Part of a small language model's weights.
Size: 8 layers, width 320, 5 heads of 64, MLP 1280 SwiGLU, vocabulary 4096, 14.4M parameters.
Architecture: RMSNorm before each block, rotary positions, tied embeddings.
Training: a variant of Adam for these matrices, 400M tokens, 6106 steps.
MLP neurons of a small language model. Each row is named by its layer, matrix (gate and up: input weights; down: output weights) and neuron, and shows model dimensions 80-207. Each number is 200 + 40 x the weight over its row's rms, rounded and kept within 0 to 999. A neuron's up and down rows have the sign that makes its largest values positive.
After each neuron's rows, "fires on" lists the tokens most often at its 100 highest values on Wikipedia text that the model never trained on.

L2.gate1196,213,256,172,182,235,228,140,198,198,192,181,250,207,236,174,209,302,210,261,237,246,200,259,176,204,165,267,169,162,255,144,241,168,162,270,274,165,125,188,166,174,220,261,210,265,193,200,215,102,204,159,224,214,185,186,189,215,208,228,196,235,214,182,185,93,207,178,175,147,222,126,198,210,246,183,135,168,204,220,206,204,159,206,283,199,251,167,200,251,241,271,200,201,185,147,209,212,235,220,293,275,159,162,191,210,176,223,238,166,233,309,196,200,147,180,222,145,213,233,205,224,246,233,142,264,192,174,164
L2.up1196,197,245,190,249,228,158,191,175,224,112,177,205,235,143,241,163,262,300,210,199,248,194,311,200,154,203,139,265,209,277,201,140,106,195,172,131,180,266,205,185,185,185,295,202,257,216,176,218,281,194,254,225,227,139,181,233,197,294,195,151,213,226,256,194,167,239,173,201,169,184,277,279,209,181,225,212,206,157,232,183,225,168,215,251,159,162,237,148,185,273,283,148,187,242,147,193,222,194,183,252,164,182,181,178,223,208,175,150,182,215,228,229,160,297,197,213,225,159,199,185,241,278,160,268,278,171,247,213
L2.down1196,139,195,198,218,187,219,173,142,206,187,187,207,194,143,256,189,240,216,106,162,217,297,159,162,192,250,213,291,161,226,155,183,204,212,257,144,164,216,155,208,201,257,251,219,166,290,268,231,179,181,179,201,306,149,137,238,157,269,156,162,261,230,244,127,175,224,153,228,157,220,239,196,252,159,190,255,190,195,140,207,135,156,170,221,160,197,253,180,220,144,190,202,161,228,190,195,228,178,202,215,138,164,226,231,171,188,157,211,227,177,258,208,167,156,123,211,174,232,230,171,241,210,200,206,300,239,134,174
fires on: " sh", " sp", " rock", "ice", " part", "iron"

L2.gate1226,225,263,224,109,180,149,248,196,191,98,264,219,198,145,281,168,195,261,220,181,171,213,110,179,179,174,182,230,216,169,188,235,207,218,107,201,145,141,155,214,202,242,177,200,161,172,132,201,225,189,243,246,163,209,185,221,159,213,172,263,215,211,269,165,211,162,195,214,218,287,183,220,226,172,118,229,194,169,239,170,190,236,226,192,153,230,213,161,177,180,279,155,146,177,129,239,185,163,216,141,207,262,245,194,201,160,173,257,256,220,134,222,181,232,151,235,159,140,245,178,236,243,193,224,299,112,244,202
L2.up1226,258,205,177,228,222,217,144,167,221,201,200,122,164,203,210,159,229,261,209,236,175,268,180,180,199,234,303,298,276,240,173,218,256,162,213,179,204,189,183,184,154,231,214,212,256,158,160,186,200,208,175,143,140,161,174,160,211,135,204,171,199,245,256,276,181,150,186,176,193,187,161,187,223,230,229,184,175,210,241,234,242,192,144,269,169,215,200,169,266,225,196,230,204,218,192,189,198,154,113,288,126,123,182,190,246,221,198,214,232,185,169,204,222,244,187,219,204,231,267,217,284,173,218,195,184,171,250,211
L2.down1226,236,228,190,155,141,186,198,226,165,165,138,178,203,147,144,205,241,257,205,189,271,266,150,151,161,211,201,181,246,190,201,270,234,226,252,156,188,184,150,197,166,147,158,230,181,238,129,218,187,143,240,209,244,165,129,125,185,201,309,207,150,178,198,160,222,203,173,117,211,208,229,284,227,221,219,232,216,214,215,237,159,226,172,251,162,255,194,211,221,246,213,258,223,212,238,218,284,226,139,230,99,175,195,276,200,103,209,278,216,269,190,159,238,171,136,171,136,260,191,207,224,228,173,207,109,131,277,223
fires on: " int", " about", " foc", "or", " against", " development"

L2.gate1153,238,229,203,324,238,213,204,204,200,182,177,176,219,177,216,172,245,187,173,256,190,194,202,217,193,179,232,191,171,170,104,225,155,155,262,251,184,218,271,162,163,175,176,259,178,263,214,244,183,174,186,171,249,109,244,231,162,261,203,203,250,171,215,204,149,221,139,195,223,175,202,143,215,183,161,246,246,219,254,173,227,230,136,186,210,212,268,219,185,162,181,198,145,154,152,183,137,278,214,184,188,169,258,175,146,157,227,160,217,203,132,206,301,169,257,197,196,187,226,234,241,164,192,268,176,297,113,203
L2.up1153,147,166,230,203,139,145,216,255,239,314,191,201,297,204,198,201,236,148,143,200,240,252,153,216,209,186,222,216,174,265,229,234,219,173,184,140,219,233,155,230,233,176,115,235,94,200,261,163,193,162,280,243,223,201,149,134,177,246,142,223,228,202,192,255,199,219,181,175,227,177,120,160,258,244,217,176,160,151,175,241,273,244,224,179,225,200,220,190,190,169,139,201,160,227,220,218,236,179,241,188,187,203,255,183,143,184,215,174,140,236,192,180,261,204,197,230,157,182,167,264,163,157,294,261,257,233,115,174
L2.down1153,167,221,214,235,191,148,235,262,275,227,195,215,186,238,200,229,201,130,221,190,285,226,170,128,168,220,266,187,72,172,236,272,233,202,191,185,250,185,156,140,152,176,171,174,175,221,209,192,231,205,136,225,292,203,184,195,214,212,216,209,296,190,236,292,176,242,223,139,260,264,235,213,180,255,149,150,195,176,208,243,144,126,315,200,227,187,204,183,195,196,117,203,207,211,277,206,154,215,151,228,202,191,197,124,199,218,128,75,135,278,125,236,143,257,172,223,242,230,135,212,133,177,137,107,184,180,183,244
fires on: " ar", "and", "ain", "ar", " Un", "ained"

L2.gate1254,233,137,227,192,145,254,210,157,209,180,197,131,247,265,167,179,177,210,229,194,215,209,145,171,188,161,247,237,160,194,194,252,204,123,227,186,153,179,201,191,285,273,170,213,196,186,251,197,159,212,171,307,145,188,121,159,238,187,195,207,249,191,168,235,239,230,242,197,195,200,183,223,150,275,107,225,153,191,189,219,164,135,248,207,156,154,183,215,195,151,248,187,165,219,204,244,267,191,222,210,184,217,213,132,115,183,271,207,203,189,207,193,235,181,249,134,125,152,343,205,209,193,191,221,208,202,168,142
L2.up1254,180,253,209,167,161,235,232,105,210,145,253,233,222,246,215,260,215,212,259,150,206,196,122,183,210,260,212,177,231,299,196,232,113,215,167,161,248,226,239,230,202,183,237,197,136,228,159,216,188,176,153,302,143,232,180,170,224,169,152,228,123,210,229,115,117,256,150,153,196,284,195,247,208,284,168,227,224,250,191,223,91,197,148,180,164,192,159,166,178,223,194,219,208,164,236,220,139,169,170,267,113,148,229,227,245,136,213,180,210,179,259,211,213,184,247,242,131,269,156,216,199,270,267,232,147,115,150,291
L2.down1254,212,171,104,239,183,216,227,241,164,196,217,189,158,188,235,160,214,191,165,235,143,202,203,225,271,184,283,209,165,202,184,203,154,234,144,227,251,186,265,165,153,196,203,251,218,217,218,165,129,210,258,172,155,130,175,218,267,222,213,147,169,170,192,217,216,187,184,127,170,210,190,136,64,234,147,200,195,150,208,176,185,273,294,246,188,222,226,241,132,245,172,165,250,168,184,177,178,200,222,180,178,262,174,148,199,224,241,245,222,212,204,159,193,142,216,157,172,195,223,207,212,219,179,218,138,260,232,313
fires on: "ep", "ve", "se", "nd", "em", "omb"

L2.gate1183,259,135,192,192,189,178,249,245,140,184,214,166,241,188,225,210,258,153,218,190,230,260,166,155,156,200,290,197,205,160,192,252,259,213,172,229,244,208,205,242,221,146,163,262,225,200,239,205,204,216,248,176,234,247,203,202,122,198,291,253,191,272,194,213,139,152,189,121,214,186,149,162,261,193,245,261,199,272,188,163,107,185,191,215,191,235,160,189,138,143,192,237,120,220,208,153,197,170,208,193,147,185,268,242,146,244,160,134,229,292,138,255,161,154,194,170,192,184,215,127,204,170,229,241,148,219,235,226
L2.up1183,210,225,253,265,230,201,170,242,225,223,195,192,245,141,207,173,220,187,129,165,194,168,233,204,134,237,172,176,146,157,189,204,223,220,155,169,215,171,247,220,166,191,207,194,245,191,271,180,183,180,153,170,278,151,204,270,172,197,174,164,176,210,186,177,183,218,213,238,192,268,157,146,196,245,232,211,174,184,240,169,231,163,193,158,178,140,182,192,230,138,201,157,179,191,184,254,152,305,145,161,167,153,147,216,136,234,238,157,207,172,195,196,165,172,219,231,145,192,258,222,219,126,147,180,205,269,162,250
L2.down1183,188,217,200,192,253,207,205,293,251,272,160,233,287,159,143,188,294,188,224,148,227,186,239,142,175,185,188,225,165,191,239,243,143,175,192,219,165,139,148,177,164,134,198,223,250,220,259,170,191,199,142,218,197,176,204,189,135,203,221,176,154,231,188,169,224,201,236,225,191,155,157,242,130,255,181,217,182,71,203,175,247,168,233,201,254,132,141,116,155,157,191,201,116,230,217,220,164,225,215,116,166,204,254,201,181,181,186,167,172,148,146,155,196,148,196,219,179,241,232,237,215,215,204,246,242,245,163,200
fires on: " is", " And", "and", "y"

L2.gate276,179,258,229,247,211,159,187,303,198,238,210,216,212,248,179,233,230,225,220,180,237,201,238,240,206,206,186,222,199,204,297,215,209,199,134,248,137,240,181,186,105,199,175,218,161,253,220,196,210,136,190,177,199,282,162,216,193,212,186,213,165,156,194,224,204,177,231,214,212,235,226,259,186,185,203,255,257,143,221,261,295,241,191,241,221,221,196,184,205,257,168,136,255,244,143,263,244,206,167,210,267,156,188,207,230,142,246,196,174,126,248,195,202,228,208,259,210,192,224,229,207,179,223,230,204,241,168,285
L2.up276,257,298,97,176,170,236,175,235,183,217,165,241,229,250,164,238,178,173,211,191,197,247,167,138,124,203,231,255,155,218,240,237,239,157,191,267,230,207,180,219,203,227,164,233,172,174,152,170,232,185,212,303,158,264,248,176,193,217,186,258,222,193,180,171,126,219,225,260,262,239,230,212,220,190,280,249,249,223,148,243,225,133,204,244,216,230,151,274,210,226,256,187,217,212,107,157,218,216,166,245,266,209,222,221,192,128,242,187,203,264,260,115,213,214,224,201,209,144,144,199,235,274,199,176,263,228,222,175
L2.down276,132,156,227,228,150,157,204,225,191,222,171,239,234,210,191,200,229,198,134,233,157,122,194,217,245,150,272,257,239,198,257,212,198,168,237,170,229,204,208,165,175,242,161,174,199,155,176,171,150,179,226,217,235,203,174,136,152,210,194,264,202,211,185,277,218,214,210,194,174,132,182,222,179,202,258,285,180,213,154,233,259,157,212,236,250,130,167,143,206,173,255,174,186,266,203,250,177,226,172,211,250,257,207,185,238,219,171,143,248,177,257,166,345,163,155,218,207,171,158,250,284,220,249,247,165,184,167,208
fires on: "ach", "hem", "om"

L2.gate865,134,156,228,225,164,224,222,234,135,169,219,264,204,173,247,176,180,179,193,201,159,228,140,159,226,212,226,148,172,246,206,156,201,277,242,267,215,256,266,141,163,199,217,178,164,227,231,169,269,207,237,247,207,228,181,169,214,180,219,305,193,179,265,145,231,214,209,246,284,145,279,209,169,191,216,226,215,186,212,193,268,187,163,251,262,190,248,187,184,183,219,191,213,134,231,180,195,192,222,249,148,234,228,198,164,252,133,186,142,221,234,229,200,183,272,198,214,232,255,223,237,213,171,210,196,149,208,244
L2.up865,239,194,220,212,163,173,214,215,236,181,152,210,180,189,197,160,170,200,249,233,113,129,189,187,145,147,141,181,164,185,158,206,231,141,140,253,184,282,284,228,204,203,140,149,136,156,245,192,189,223,189,203,209,165,177,178,251,182,167,226,195,245,180,152,211,227,299,141,219,150,180,177,221,256,156,238,158,202,236,275,169,195,150,239,140,216,206,151,137,230,184,220,110,70,268,252,172,241,198,242,171,214,179,119,236,155,235,225,149,217,183,258,173,168,160,231,186,278,159,188,190,184,149,181,196,235,175,186
L2.down865,165,244,174,222,204,202,204,168,215,274,169,159,201,208,141,182,157,200,221,215,182,217,163,133,141,270,182,223,275,247,102,183,140,231,254,139,191,220,200,237,186,236,235,193,171,219,221,171,205,207,156,211,226,157,194,224,303,242,232,189,234,204,235,174,209,221,166,169,220,179,184,238,201,207,205,133,203,201,201,260,269,256,205,190,210,259,146,107,184,211,163,166,155,218,219,180,185,206,182,243,240,236,98,219,204,260,265,243,156,202,162,182,188,243,165,180,206,194,189,145,212,239,169,195,226,229,164,174
fires on: "on", "id", "iz", "se", " post", "over"

L2.gate649,188,238,226,242,198,175,156,177,188,134,220,148,160,184,238,141,198,167,215,155,215,201,207,191,114,214,193,225,241,214,263,112,208,199,189,143,259,241,242,228,225,119,128,262,231,209,246,131,261,226,96,206,185,157,187,179,179,180,188,174,187,145,115,184,215,126,176,209,154,169,197,275,168,178,237,232,195,219,211,239,204,224,175,200,192,153,216,248,266,184,199,258,261,180,200,193,226,208,268,259,138,236,191,225,211,211,217,248,245,238,176,144,219,151,222,195,260,246,221,229,169,196,233,197,225,144,168,194
L2.up649,147,179,223,195,166,189,138,317,146,172,256,210,127,161,269,173,195,225,165,164,290,236,134,241,177,140,109,232,266,237,192,270,188,162,223,195,255,208,248,198,129,252,168,195,158,212,201,128,233,155,161,142,194,221,213,112,139,138,269,274,190,198,141,231,152,203,177,159,132,172,230,118,237,186,201,124,174,161,202,247,145,144,204,165,182,194,151,244,220,210,165,171,218,178,207,243,159,236,229,221,273,232,206,222,183,234,120,197,184,183,180,156,256,168,160,164,246,225,188,184,167,211,205,86,188,154,207,202
L2.down649,201,179,191,212,199,144,242,147,124,248,200,255,161,154,161,202,157,257,166,262,246,227,167,193,181,258,190,181,137,202,86,209,155,150,171,194,221,227,157,165,202,226,223,189,229,218,229,195,152,151,259,231,195,144,227,199,158,226,190,261,229,221,181,179,145,266,194,177,198,248,191,201,168,221,220,162,153,172,231,237,140,245,280,214,210,220,182,211,147,198,166,224,199,205,301,222,171,277,138,171,286,186,168,232,237,211,211,200,277,213,241,220,215,209,172,258,196,217,154,240,184,202,172,177,301,205,200,235
fires on: " was", " as", "ant", " for", "|---|---|---|---", " to"

L2.gate491,222,215,230,222,185,241,196,259,162,203,129,163,179,215,220,230,165,105,215,177,166,235,217,182,139,197,165,117,192,157,175,195,185,184,126,184,187,232,224,140,188,264,227,223,243,204,184,183,207,250,179,180,257,193,169,243,261,209,220,167,201,199,252,187,174,251,222,224,182,240,178,188,171,260,216,216,125,174,191,253,147,236,146,201,209,332,208,226,259,191,248,175,158,172,243,213,270,216,220,230,224,200,211,118,138,222,173,177,202,268,239,190,197,214,222,225,265,150,153,250,189,162,223,239,213,170,228,188
L2.up491,208,170,236,183,307,157,214,180,224,202,218,195,163,291,223,191,141,215,196,165,182,171,227,178,214,214,190,267,205,256,217,194,145,203,238,165,232,167,238,229,212,171,270,209,173,236,188,216,197,165,230,211,176,188,243,198,220,236,276,224,162,255,135,183,146,201,172,245,234,195,226,171,182,131,161,212,234,252,159,285,185,223,188,221,186,289,246,236,163,204,229,203,267,194,153,130,178,130,214,196,231,173,195,174,196,250,102,223,202,104,196,276,203,223,199,139,146,198,236,221,235,207,212,198,239,221,190,182
L2.down491,230,249,223,225,269,186,191,168,200,190,190,165,226,232,172,200,213,110,241,228,203,125,244,198,247,286,170,228,170,202,233,165,249,175,210,266,273,196,219,135,220,208,233,127,201,112,176,133,237,88,192,128,205,224,171,206,192,155,132,189,241,253,160,199,170,144,208,227,163,177,194,192,243,119,134,187,225,138,234,151,236,206,203,173,219,260,200,142,190,221,234,238,223,206,214,199,193,202,226,190,220,162,262,237,173,236,181,157,193,244,140,237,133,243,132,203,184,185,177,204,167,188,255,154,183,231,240,175
fires on: "B", "ridge", " railway", " train", "way"

L2.gate763,251,182,189,260,203,220,199,235,176,230,208,192,201,163,163,306,131,168,267,210,186,208,208,178,217,179,181,233,228,154,194,266,251,140,199,223,184,198,174,233,203,121,163,196,175,266,264,142,176,265,214,192,217,188,194,255,213,224,146,230,237,186,218,266,171,221,152,235,197,273,218,176,212,140,218,249,165,170,176,219,174,260,184,136,230,265,252,266,205,98,259,159,211,231,199,221,220,276,220,223,193,237,189,129,283,266,158,173,188,199,220,216,234,172,189,230,215,219,141,162,202,223,241,219,261,199,244,200
L2.up763,156,195,182,252,222,143,130,193,237,193,254,179,157,204,147,228,182,253,235,202,186,131,163,214,240,220,177,200,229,208,231,165,210,189,175,200,221,207,227,167,185,186,178,159,146,168,159,204,186,209,246,201,268,217,263,272,167,161,213,212,161,166,208,182,220,84,208,246,249,161,160,200,222,211,149,215,202,216,172,185,247,245,220,189,256,164,233,196,194,163,184,186,148,171,114,161,205,204,164,163,253,236,218,130,193,146,172,237,263,245,197,250,120,201,227,199,183,191,197,193,212,220,246,178,174,226,215,198
L2.down763,175,258,276,224,261,161,157,142,235,197,246,132,167,189,281,210,167,198,264,132,247,157,217,254,198,232,156,231,117,218,242,182,156,266,198,224,222,226,212,253,220,227,215,220,274,202,219,129,282,190,155,286,237,187,197,208,198,160,135,218,204,203,213,160,192,167,234,181,183,214,181,175,191,201,273,159,254,230,148,244,221,258,186,222,235,136,187,189,146,186,183,176,238,225,226,176,185,221,178,248,160,230,250,171,164,247,233,240,215,170,154,166,204,171,173,193,213,193,161,278,157,203,151,144,247,90,115,204
fires on: ":", "y", " (", " UTC", ")", "ord"

L2.gate522,205,237,217,165,244,234,213,231,164,189,111,134,188,119,229,192,199,164,201,154,219,194,242,187,266,168,198,242,224,160,162,188,218,110,255,133,202,217,235,148,208,225,204,217,153,175,173,216,222,201,176,190,228,121,176,229,230,222,153,188,234,182,138,252,185,217,160,250,240,242,195,174,190,247,285,292,221,234,221,208,219,171,149,169,211,290,240,215,132,212,309,208,191,194,210,152,202,216,151,197,206,234,249,184,219,166,246,221,194,142,299,161,291,196,200,103,101,168,230,166,254,229,164,189,152,166,191,237
L2.up522,116,122,214,194,201,129,233,188,225,175,162,149,186,155,194,171,169,243,163,181,234,190,217,258,226,236,114,223,185,225,227,166,156,228,171,194,207,171,185,195,174,135,224,239,177,134,257,225,285,123,180,221,279,222,100,180,226,251,192,218,235,199,207,177,198,201,164,254,237,140,236,178,193,173,223,198,185,211,205,141,277,142,254,223,187,191,239,221,209,129,250,171,165,168,211,173,260,220,141,216,232,185,195,206,217,156,182,225,171,157,191,271,207,152,165,268,164,266,237,139,231,214,191,245,178,181,100,262
L2.down522,254,165,169,234,226,186,208,177,240,192,242,165,204,167,187,165,141,189,197,154,237,231,165,166,186,240,173,215,181,219,208,223,166,157,210,250,112,232,243,241,255,246,241,210,218,160,185,230,192,161,242,216,182,205,197,214,247,253,175,252,189,129,173,184,170,218,219,250,212,251,149,174,234,170,218,128,179,214,255,204,219,218,186,99,225,212,191,236,250,134,185,219,261,124,187,244,191,213,221,174,179,193,224,236,221,164,192,213,156,216,251,163,155,281,224,229,188,187,208,221,222,237,308,109,186,153,219,303
fires on: "ure", " more", " community", "ation", "ings"

L2.gate791,152,211,154,152,165,194,189,203,172,233,166,158,184,211,262,244,183,201,163,226,186,269,156,259,228,218,226,152,182,164,183,242,248,160,287,187,140,221,260,199,206,169,173,299,204,209,158,251,172,197,183,151,176,133,166,252,143,245,163,218,230,223,201,248,237,140,203,240,277,184,200,276,206,235,213,200,225,174,175,231,280,226,158,249,195,211,175,195,147,198,255,197,181,241,202,199,225,162,199,218,196,117,190,177,102,221,239,302,189,163,248,246,166,182,236,135,238,245,214,170,205,203,216,194,167,202,216,175
L2.up791,217,248,192,212,211,159,233,161,164,204,203,251,151,196,133,195,249,212,186,135,180,148,173,145,231,244,178,182,195,269,171,211,165,156,200,245,172,224,158,213,150,194,189,156,247,287,122,170,168,142,178,147,184,172,141,123,203,168,205,222,279,282,125,289,276,181,236,188,170,288,209,252,224,257,266,261,199,260,225,108,232,206,204,213,156,189,255,193,180,121,259,254,233,174,184,164,183,231,208,138,207,221,262,179,254,231,249,221,173,176,161,196,213,216,241,98,237,142,225,261,272,248,232,144,161,153,197,210
L2.down791,227,170,177,205,183,257,202,191,208,184,202,175,83,208,181,239,222,150,136,183,194,193,158,185,207,247,214,265,260,212,197,176,210,158,232,153,170,205,273,217,123,240,160,149,185,199,200,200,166,182,193,193,241,182,108,215,214,234,205,216,142,253,160,237,148,149,224,301,184,222,172,174,238,230,215,203,187,140,215,153,171,179,172,198,175,199,182,232,227,228,219,189,189,181,257,129,221,260,123,222,202,234,210,270,216,259,168,207,149,221,195,211,156,217,266,135,217,207,173,190,244,241,164,112,210,163,225,174
fires on: " acc", " iss", " arg", "em", "ual", "al"

L2.gate894,172,234,132,177,222,197,118,206,218,245,199,222,153,131,179,251,218,172,200,207,139,241,257,192,159,173,236,195,166,151,259,240,215,189,149,245,153,215,202,197,208,250,174,184,153,241,212,214,231,191,202,240,271,187,201,220,109,233,225,319,225,106,267,193,134,231,150,178,249,154,136,296,128,214,208,249,225,201,258,179,202,209,187,213,229,161,219,252,202,175,178,178,200,215,281,248,270,207,226,218,179,192,223,193,167,160,139,200,194,165,201,195,158,218,277,191,211,145,180,125,172,192,228,168,202,188,198,205
L2.up894,173,144,240,155,195,179,259,209,227,145,224,193,261,135,162,126,200,160,113,228,203,181,237,248,211,202,117,184,213,210,249,213,137,202,251,195,165,232,198,210,290,139,170,154,239,143,198,287,155,211,228,269,268,209,229,180,190,163,219,234,223,223,191,235,156,251,219,162,208,192,208,228,265,132,194,204,229,204,187,175,246,195,231,163,260,213,152,239,128,132,189,101,133,176,250,143,240,113,240,219,125,197,166,118,255,208,234,98,165,218,249,209,266,186,193,204,181,132,259,171,202,220,221,232,235,92,197,190
L2.down894,148,256,199,252,217,125,213,151,143,169,196,197,173,198,175,192,272,249,175,249,163,153,162,136,220,204,151,218,209,143,220,119,307,260,176,191,224,154,239,231,209,178,257,222,172,181,178,176,213,208,130,251,159,287,230,170,187,186,136,207,293,224,145,167,134,191,207,214,186,184,262,217,216,191,160,167,193,228,183,111,222,217,256,263,139,195,224,250,235,149,160,171,159,219,227,223,174,208,185,191,203,294,225,223,228,127,178,218,213,225,128,241,223,180,145,261,202,239,238,214,230,217,271,196,145,238,135,141
fires on: " Am", " am", "ym", "id", "y"

L2.gate835,204,197,215,207,201,200,97,233,238,166,236,187,198,186,192,183,190,146,198,279,221,223,211,256,172,228,157,233,135,216,212,215,267,208,215,241,194,181,226,169,278,220,177,199,144,257,234,201,181,237,215,226,204,223,246,227,212,135,170,214,232,254,145,187,261,204,286,134,145,201,204,200,209,207,120,172,202,189,201,273,277,162,186,207,182,243,200,198,291,167,226,205,295,198,165,164,167,249,217,235,229,263,216,154,282,160,204,225,230,259,208,199,232,152,246,172,204,174,243,194,282,171,186,176,158,252,234,156
L2.up835,196,245,202,269,233,83,214,209,186,229,231,183,225,221,229,159,196,261,166,272,116,184,190,204,129,193,179,214,214,156,258,272,215,258,104,317,230,153,165,277,235,173,218,253,238,173,120,158,202,165,171,236,174,231,171,127,241,253,207,233,230,193,194,263,181,166,199,235,216,220,227,259,252,224,234,221,275,164,170,220,326,143,168,206,244,204,178,235,199,215,143,166,182,166,202,226,194,183,153,195,166,194,182,291,172,189,154,224,201,132,221,228,226,241,177,189,165,205,220,112,147,195,226,187,167,179,180,253
L2.down835,174,209,165,209,170,202,224,236,146,200,204,224,201,172,179,106,179,193,263,189,129,263,265,162,184,163,160,213,161,131,213,218,153,257,151,238,255,293,214,211,226,222,263,146,238,223,176,202,132,167,120,173,160,202,237,145,237,258,272,225,228,210,277,199,170,143,201,191,148,188,221,181,217,185,192,192,178,187,241,165,252,232,167,132,209,234,168,221,155,191,170,184,163,230,244,159,204,166,226,223,163,112,251,247,153,221,240,155,199,141,235,243,204,248,161,182,207,197,135,146,186,295,216,128,175,218,203,241
fires on: " Jon", "re", " Ben", "le", " Jim", " Bill"

L2.gate1157,257,202,253,138,134,256,213,259,220,150,168,209,238,196,184,176,186,180,241,142,142,221,168,276,172,154,227,204,206,234,236,118,178,204,227,224,219,89,292,170,134,255,325,208,149,231,269,231,160,242,238,223,230,210,222,196,165,203,234,184,211,178,201,208,245,227,237,244,244,178,266,142,177,161,177,256,155,181,152,198,176,145,261,257,152,246,217,273,244,185,219,203,175,184,180,156,206,142,196,205,199,239,181,208,269,173,251,211,210,307,166,186,213,129,216,230,139,223,145,169,243,156,205,184,221,151,186,197
L2.up1157,192,243,178,206,181,134,194,191,193,274,273,233,146,211,196,238,207,205,238,142,144,229,229,147,184,281,255,177,131,265,250,205,225,215,199,217,219,206,164,124,293,201,190,170,189,220,181,214,182,198,224,212,260,148,192,173,272,184,225,193,237,293,251,210,210,206,244,225,222,252,204,297,260,177,116,239,152,159,209,242,133,169,150,201,134,183,280,178,266,134,268,190,179,235,226,190,202,167,141,235,203,201,219,271,158,146,226,152,238,127,267,201,188,188,253,100,225,233,220,170,202,167,224,185,198,211,214,244
L2.down1157,225,201,219,164,212,146,199,178,162,219,134,203,150,165,125,181,225,132,227,229,271,228,189,221,223,197,262,195,224,194,228,188,121,132,166,169,250,206,201,283,152,229,213,225,144,159,226,251,196,253,210,219,229,161,205,179,207,241,202,185,199,221,226,227,233,183,201,200,235,185,239,247,219,135,175,260,230,209,167,163,88,202,127,184,161,225,211,197,173,193,195,149,190,184,176,200,133,192,192,202,232,185,313,221,143,208,184,218,213,220,228,144,246,198,191,228,266,253,274,210,191,183,179,107,223,287,216,149
fires on: " Ar", " Br", " dr", "ist", "ith", "Ar"

L2.gate453,221,193,183,223,206,168,241,249,205,215,221,171,157,156,227,185,140,131,234,216,199,144,175,150,119,179,225,177,203,261,222,266,222,140,223,236,196,178,226,207,205,286,173,147,181,223,120,231,273,207,228,229,219,141,158,165,240,237,224,253,208,244,256,222,131,234,184,210,234,138,124,217,178,172,207,174,159,224,204,212,214,209,215,206,159,151,181,203,199,139,247,222,169,207,235,261,259,283,223,202,237,188,195,148,157,234,191,201,202,134,166,264,250,202,276,151,189,170,233,144,233,135,293,191,195,157,231,211
L2.up453,227,204,252,137,184,176,220,205,240,207,173,209,172,234,230,219,179,175,188,204,206,158,183,161,140,203,211,226,212,266,201,155,153,133,186,272,163,151,209,263,156,190,229,229,254,190,207,208,184,202,230,193,156,216,188,168,219,194,158,230,226,211,220,238,211,178,228,248,233,236,189,208,137,195,232,228,199,214,128,228,207,298,130,278,224,211,225,161,232,229,171,197,190,178,223,203,151,222,206,250,287,246,190,147,173,206,127,242,267,234,209,172,151,209,223,172,236,225,191,212,204,190,203,212,194,157,215,188
L2.down453,241,272,157,159,187,253,134,156,257,196,190,214,179,203,197,201,284,215,116,256,138,173,218,158,237,211,155,145,208,233,218,213,146,189,111,245,154,198,204,238,162,236,184,175,162,187,219,242,218,257,288,153,233,156,217,226,120,238,173,197,186,173,202,158,172,181,189,134,162,208,280,193,184,243,180,149,201,190,185,206,199,211,185,199,152,147,245,152,216,222,132,236,168,173,178,186,213,104,183,200,204,186,253,125,210,223,212,232,150,200,158,270,190,161,133,190,254,276,205,271,184,153,211,209,152,203,185,209
fires on: "ust", "se", "and", "ist", "hed"

L2.gate891,91,201,271,155,197,267,304,205,196,235,301,203,207,112,108,184,148,178,231,233,141,209,196,183,202,176,248,226,219,187,181,135,187,202,210,150,192,222,248,165,231,157,132,275,161,232,209,309,199,160,151,237,237,169,176,252,153,206,171,256,212,176,243,91,189,214,198,175,213,114,171,234,154,229,158,229,245,274,145,239,223,197,193,203,196,166,159,252,180,199,190,248,207,159,225,190,194,177,253,193,119,152,265,173,155,198,221,167,189,184,183,220,235,270,154,215,223,150,216,240,215,137,230,222,180,294,192,239
L2.up891,165,218,224,243,253,130,199,229,209,241,189,237,245,196,141,262,163,195,183,276,199,178,191,252,200,217,215,202,167,184,182,162,250,199,166,174,206,214,238,165,161,163,235,153,184,209,193,259,245,296,215,221,233,260,232,202,168,212,222,271,285,316,179,198,185,222,189,241,251,213,176,209,236,174,218,198,165,244,211,159,207,260,154,200,262,189,227,79,162,217,244,107,219,189,154,262,216,240,190,168,138,244,199,204,176,225,218,202,153,186,224,215,119,186,223,236,166,172,205,249,155,255,209,293,233,172,188,148
L2.down891,229,260,200,208,211,170,231,134,177,234,106,186,143,208,201,232,280,132,215,207,195,216,232,143,281,192,234,195,195,235,183,189,206,291,199,189,154,196,185,213,195,156,241,183,101,160,315,175,197,231,192,175,242,191,269,205,235,279,186,265,234,240,254,132,205,240,283,171,161,241,240,237,131,155,173,187,234,174,200,237,193,162,209,209,166,213,221,153,169,185,179,131,168,243,219,258,108,268,190,181,174,220,151,244,209,181,284,220,213,156,161,206,167,212,247,166,216,246,191,231,155,221,127,234,194,239,215,267
fires on: "ar", "id"